Weights of a small transformer language model: ALiBi.
MLP neurons of a small language model. Each row is named by its layer, matrix (down: output weights) and neuron, and shows model dimensions 96-223. Each number is 128 + 24 x the weight over its row's rms, rounded and kept within 0 to 255.
Before each neuron's rows, "fires before" lists the tokens most often just after its 100 highest values on Wikipedia text that the model never trained on.

fires before: " |", "•", "s", "p"
L2.down491 [169 135 121 130  88 109 160  94 109 151 158 163 113  97  99 109 110  78 126 187 100 113 122 142 129  97 141 145 105 109 121 107 100 122 123 133  80 107 130 143 164 128 139 118 178  87 159  79 106 155 146 138 156 143 127 173 123  96 130 119 114 158 157 115 106 117 134 170 155 164 115 113 117 158 121 125 128 138 110 159 140 135 160 118 147 101 133 124 120 125 136 106  58 167 110 133 115 137 160 119 140 143 180  55 173 143 164 151 110 164 149 123 153 138 119 144 168 126  91 138 110 148 139 108 120 134  87 119]

fires before: "k", "ular", "ia", "ent", "ical", "ium"
L4.down921 [117 127 137  97 134 114 149 153 135  51  98 117 106 161 113 110 178 121 128 105 127 153 127 112  86 119 122 110 126 134 164 102 158 121 156 134 136 133  96 139 168 134 134 141 126  97 175 114 128 132 125 113 126 143 139 138 137 107  93  82 139 145 162 111 174 155 125 173 134 141 125 152 119 177 146 134 133 104 149 147 120 153 144 108 106 148 149 145 134 167 124 127  89  84 160 105 151 105  99 138 101 107 119 147 170 160 137 103 158 140 133 129 116 149 118 114 133 133  88  89 151 162 119 124 123 119  90 135]

fires before: "ing", "re", "n", "ed", "ant", "in"
L2.down121 [ 95 110 160 142  96 132 120 142 128 124 125 138 179  97  94 107 109 179 149 109 125 142 102 160 147 162  91 110 132 144 127 126  93 106 130 111 182 118 115 149 138 189  99 137 108 147 109 146 133 123 120 153 112 110 120 110 121 135 119 119 113 156 143 137 147  87 114 113 142 145 112 130 124 126  75 168  99 174  97 120 116 118 124  78 104 147 138 136  85 170 133 101 102 126 141 121 133  88 181 144 122 130 141 115 118 103 112 111 130 139  84 128 143 106 115 145 119 117 104 137  97 103 117 132 152  80 112  96]

fires before: " the", "f", "fer", "ten"
L4.down1002 [153  97 174 116  70 123 135 162 115 105 138 135 139  89 149 156 106 150 131 127 165  85 128 145 114 156 112 122 149 101  84 122 156 126 113 139  78 115 151 156  98 133 114 140 139 139 106 143 131 148 128 116  86 147 157  98 146 114 141 137  85 158 141 109 139 116  89  91 153 132 148 149 161 154 137 112 135 146 168 144 110 138 150 124 137  73  86 138 165 190 115 136 159 134 112 108 165 129  97 137 115  80  98 120 139 143 124 131 125 119 132 130 145 140 114 187 162 104 159 131 151 115 134 110 105 129 155 128]

fires before: "t", "al", "ven", "e", "w", ":"
L2.down855 [113  97 125 162 130 107 106 141 121 151 164 150 111 141 131 115 141 157 135  99 168 125 130 181  74 127 125 129 116 180 121 108 122 102 140  95 127 145 139 127 133 106 127 140 113 170 109 128 133  99 167 114 173 120 136 119  93 123  79 124  99 156 102 124 141  91 143 156 134 161 164  87 134 134 122 140 123 115  87 164 125  80  70 126 152 127 144 130 133  89 159 150  70 159 119 165 150  97 100 141 159  85 120 121 113 109  90  94 123 116 180 119 114  93 100 119 145 133 133  91 135 137 129 157 109 107 151 152]

fires before: "ed", "i", " by", "ct", "s"
L4.down26 [151 160 142  76 146 151 183 137 132 138 103 134 153 159  92  82 122 139 187 170 164 139 123 110 130 136 144 120 109 138 159 149 116 134 170 106 104  96  95 131 112 127 116  87 108  93 130 141  77  95 126 151 160 139 190 146 107 157 106 138 153 109  89 122 118 130 151 102 156 133 143 186 144 102  87 111 114 125  98 118 125 120 120  99 120  85 159 150 131 135 100 174 107 155 132 153 166  75 105  58 120 122  87 133 148 105 110 125 125 108 145 100 145 126 130 147 120 133 111  96 103 148 158 155 114 133 176 131]

fires before: ",", " 19", " in", " and", ".", " of"
L2.down286 [174 139 106 166 142 115 110  94 151 106 112 110 120 158 134 136  83 140 103 145 121 142 127 122 139  83 138  71 112 134  93 150 124 103 126 139 114 144 130 126 158 166 111 119 145 168 145 130 120 116 135 149 162 116  79 105 120 135 161 112 155 155 142 143 142 123 117 142 147 135 102 138 145 112 176 114 119 155  93 161 108 139 119  74 173 145 103 142 133  84 128 131 144 164 104 115 117 142 134 156 125 124  90 104 132 123 120 102 141 132 133  95 113 106 117  72 145 114 120 128 127 159 171 148 127  99  71 122]

fires before: " ", " W", " —", " 1", " 2"
L2.down294 [130 107 132 138 112 102 105 114 157 145 148 161 124 116 162  82 107 121 129 172  87 129 114 116 163 121 142 152 120 160 106 125 138 139 130 108 132 151 116 170 125 120 160 124 133 167 113 132  99  89 117 136 130 152 149 137  85 149 189 107  90  98 152 135 162  89  88 107 120 163 167 142 126 142 170  98  81  99 110 158 121 126 125 122 104 115 129 130 184  95 120 119 167 124 126  54 113  73 117 104 131 136 106  92 112 174 102 106 120 119 119 115 111 128 144 121 117 139 139 106  83 127 130 175 127 158 154 157]

fires before: " |"
L4.down386 [158 117 124 122  99 110 130 160  91 157 115 147 132  80 138 106 129 129 119 175 153 143 134 134  90 104 169 164 154 107 103 132 131 137 146 157 105 151 100  95  95 141  95 120 115 174  69 151 138 118 113 133  93 117 144 122 137 127 128  90 104 122 135  89 140 155 129 185 167 102 104 120 115 125 112 147 107 119 137 124 108 142  92 130 161 131 146 122  78 119 113 101 169 127 125 125 135 128 132 186 177 137 171  77 149  88 121 120 121 130 127 112 112 127 130 110 152 127 142 106 141 123 131 172 107 156 126  83]

fires before: "ed", "ing", "n", "es", "tion", "s"
L2.down344 [131 126 135 187 153 123 135 131 130 122 146 160 143 102 133 179 121 144 152 132 120 148 109 154  86  80 133 169 121 168 164 132 143 132 159 148 140  80 115 130 141 110 121 142  71 112 112 125 135 111 129 143 149 117  71 145 154 101 104 143 115 152 119 134 161 116 152 126 129 162 157 155 135 116 120 156 141 141 109 169 103  81 113 149 116 113 111 179 117 136 107 139 127 112  96 109  93 128 141 154 123 159 147 123  75 126 104 109 137 120 166 113 170 124 124 106 125 103 131 165 142  68 129 168 127 163 166 129]

fires before: "s", " the", " a", " well", " an"
L2.down339 [135 139 141 126 160 123 105  80 124 123 106 120 141 121 135 156 144 119 130 176 119 122 118 175  96 139 158 110 125 138 113 108 108 121 164 100 109 129 143 112  96 168 115 140 165 102 113 149 142 114 129 123 146 156 108 100 144  97 161 123 129  89 132 136 113 202 108  79 191 105 129 159  93 139 103 140  99 160 103 108 100 119 164 107 174 118 108 127 144 142 166 120 108 166  97 126 148  83 154 135 154  91 149 134 171 148 123 163 123  87 118 128 126 133 158 170 104 120  98 129 121 174  74 101 104 167  84 101]

fires before: ",", " 19", " 2022", "ce"
L2.down809 [120 131 191 142 146  86 123 131 136 163 134  98 162 125 134 126 133 139 133 114 163 132 153 145 115 112 133 101 133 138 139 148 127  95 132 109 111 113 121 151 133 135 132 126 143 114 117 124  92 114 102 133 116 109 153 135 151 114 138 145  88 193 192 139 115 120 176 137 127 119 114 112 123 177 119 147 117 170  77 129 120 118 105 121 127 129 129 119  58 121 118 129 122 128 100  93 153 132 109 114 183 162 133 136 141 158 107 192 123 130 166 100 160  58 113 158 149 110 105 122  95 135  98 146 126 116 110 176]

fires before: " 1", " 0", " G", " United", " I", " 2"
L2.down546 [107 110 151  76 114 127  83 139 138 131 171 115 123 169 139 153 116 146 107 137 151 181 107 135 112 152 131 165 147 134 125 154 131 126 125 113 158 125 121 136 117 119 133 114 134 120  97 111 148 109 108 107 125 176 135 144  68 168 117 126 117 128 138 147 111 149 144 144 155 132 166 168 137 133 158 122 133 147  98 140  82 148 127 115 135 156 124 139 132 101  87 145 113 108 156  88 118 110 159 140 145  91 111  95 135  87 145 142  85 121 106 136 148 123 172 133 108 142 166 129 120 100  78 108 129 115 157 135]

fires before: " the", "ition", "ed", "s", "y"
L2.down137 [140  71  93 128 122 142 149 108 170 142  90 150 111 125 127 112 140  83  97 125 128 113 119 155 140 163 134  80 136 125 123  90 134 165 114  99 161 159 126 162 128 133  67 123 137 171 125 138  97 141 122 126 110  95 143 125 155 146 156  83 111  92 122  77 147 123 141 127 146 107 159 123 124 135 108 107 130  97 119 134 121 132 122 110  91 160 118 127 106 111 145 153 137  83 120 107 118 117  88 149 135 146 120 175 127 108 112 137 100 131 122 113 124 115 184  86 103 121 160 135 119 124 137 157 139 131 136 141]